Part of a small language model's weights.
Size: MLP 960 GELU, vocabulary 8192.
Training: 377M tokens, 6347 steps.
MLP neurons of a small language model. Each row is named by its layer, matrix (up: input weights) and neuron, and shows model dimensions 32-95. Each number is 50 + 15 x the weight over its row's rms, rounded and kept within 0 to 99.
A block is one neuron, or neurons of one layer that tend to fire together. Before each block is what it responds to, as a language model described it from the Wikipedia text at the highest values.

Responds to: Fires on short function words, mostly "a" and "in", opening a phrase after a clause, often in sports reports, e.g. "on a|ggregate", "in a 2–1 loss".
L4.up10:28 58 54 47 63 36 47 54 81 14 61 24 49 69 62 49 53 61 39 50 69 24 45 47 31 26 82 43 46 52 46 53 59 48 53 59 80 53 62 45 61 42 69 53 51 54 52 72 56 56 57 18 32 52 91 47 65 50 77 52 34 30 40 70
L4.up93:72 54 38 63 24 47 59 34 71 42 36 38 63 57 58 50 50 72 45 45 55 68 55 55 75 46 30 65 20 43 75 26 56 56 41 53 33 84 54 71 59 67 38 45 63 36 48 73 41 60 34 77 32 23 55 66 53 59 37 39 27 37 36 46
L4.up111:64 47 84 51 37 61 39 61 51 75 68 63 50 79 34 58 49 54 44 63 40 50 74 60 25 57 57 81 56 43 65 44 50 57 51 53 76 71 52 42 56 52 33 34 53 31 50 44 63 47 62 28 40 45 59 46 48 80 45 51 83 30 68 55
L4.up174:64 76 61 16 61 38 48 22 61 55 41 47 53 66 69 62 37 58 46 50 63 35 41 60 52 36 71 49 43 16 53 59 31 44 39 83 63 58 36 44 58 57 68 35 61 46 45 09 69 52 66 40 35 41 42 41 56 48 46 27 71 57 51 29
L4.up176:34 62 59 45 15 34 81 65 42 50 59 61 54 47 57 49 60 63 47 62 34 61 26 60 28 33 18 35 43 46 91 49 58 66 44 70 46 38 50 27 44 56 48 95 40 20 59 51 41 71 32 54 40 54 81 58 45 75 42 48 22 52 50 52
L4.up383:34 54 36 33 48 49 85 45 42 28 53 48 37 62 35 57 50 57 64 67 24 62 40 36 31 35 34 38 54 37 74 56 62 54 45 86 49 46 33 48 29 74 37 52 44 40 56 76 49 38 69 16 33 74 48 34 18 80 64 35 47 52 36 64
L4.up649:58 45 53 42 55 51 46 53 45 65 38 28 37 70 56 47 42 52 38 56 34 86 36 50 33 49 56 44 46 51 85 46 40 50 62 79 49 67 44 63 62 50 67 56 61 42 50 66 72 58 35 48 47 38 44 53 56 71 45 41 89 37 58 27
L4.up943:35 56 65 55 32 06 66 58 54 48 47 31 50 35 23 65 49 65 64 57 46 49 55 24 20 57 62 43 51 50 52 55 37 30 66 44 56 55 77 39 43 46 58 49 44 43 63 49 53 74 35 67 44 63 61 45 37 59 41 39 73 51 53 39

Responds to: Word pieces and small connectors in the middle of proper names and titles, often right after a capital D, such as DiD-o-menico, O'D-ell, Best of Hush, LD.1a.
L7.up42:13 32 37 35 16 59 59 49 48 49 26 37 27 58 48 40 25 66 67 44 47 61 38 66 31 41 42 31 29 69 39 41 42 57 74 53 32 75 34 72 41 45 54 29 58 59 45 47 27 70 62 23 62 61 41 45 45 55 49 43 44 68 27 45
L7.up83:34 26 35 45 49 60 55 25 39 48 12 44 26 31 50 55 41 65 59 38 50 34 28 58 47 39 74 26 36 43 25 50 59 48 62 72 51 35 35 64 35 51 54 23 75 43 55 35 54 27 45 40 44 55 23 38 59 48 36 37 31 42 30 36
L7.up304:58 49 22 33 66 75 49 31 47 38 41 44 46 23 64 55 48 53 63 25 69 66 49 55 33 32 42 52 47 36 45 32 46 63 40 67 24 55 73 61 61 32 55 54 49 37 52 50 26 46 47 51 32 49 35 75 62 48 51 45 73 58 31 61
L7.up371:36 27 35 55 48 77 75 56 50 48 45 45 63 52 42 43 76 60 71 77 67 48 21 56 49 34 60 59 43 56 41 24 47 48 55 55 51 57 38 57 42 52 31 21 94 53 39 41 51 51 66 68 38 49 57 35 49 46 43 17 64 39 15 54
L7.up474:40 63 26 48 56 50 66 61 46 70 10 54 39 60 61 57 25 47 57 49 53 47 55 66 49 30 30 38 48 40 35 30 45 38 51 48 20 19 61 70 75 30 55 48 61 53 35 45 23 32 93 30 51 48 65 73 52 43 37 52 38 59 46 72
L7.up636:39 58 38 52 47 53 30 63 22 28 33 59 03 40 56 54 47 63 49 39 38 46 37 48 21 59 48 37 40 53 43 30 62 74 68 54 20 59 88 48 39 48 46 42 52 30 68 62 37 55 57 58 38 46 38 44 61 57 51 61 53 43 32 37
L7.up883:43 48 41 60 48 67 17 40 40 40 37 52 37 47 57 54 80 58 44 39 34 42 58 55 54 42 30 19 62 58 51 27 42 45 45 75 43 34 72 50 99 58 61 59 64 54 57 49 17 61 47 24 65 64 14 75 35 40 31 43 58 69 43 39
L7.up958:45 80 40 34 79 54 62 43 59 55 27 67 37 69 72 43 55 63 74 54 57 72 24 47 51 34 57 42 61 51 59 20 34 74 57 64 11 40 69 79 43 50 73 40 52 77 23 51 40 35 63 51 41 55 46 87 48 32 40 21 42 54 51 58

Responds to: Word-piece continuations inside multi-token names and compounds (D-ol-ly, Se-ke-me, Gö-tt-ingen, Air Force), plus score digits in sports tables.
L6.up258:56 44 73 56 63 52 59 63 30 52 35 73 63 81 39 61 65 53 36 52 43 45 57 53 62 64 42 37 35 70 35 45 32 41 40 59 40 45 70 79 43 31 60 61 54 58 61 42 19 31 85 50 55 58 22 68 33 32 43 17 45 43 41 58

Responds to: Short first pieces of split words such as sta(bilize), co(dify), Co(penhagen), plus the article a and letters in abbreviations like U.S.
L6.up786:67 34 39 68 45 43 52 51 36 36 62 33 44 73 78 38 40 32 35 65 71 27 46 74 64 62 39 43 41 37 55 45 40 52 51 72 58 31 35 16 43 54 42 44 63 58 33 61 57 42 53 46 64 34 54 39 41 47 32 43 53 32 64 51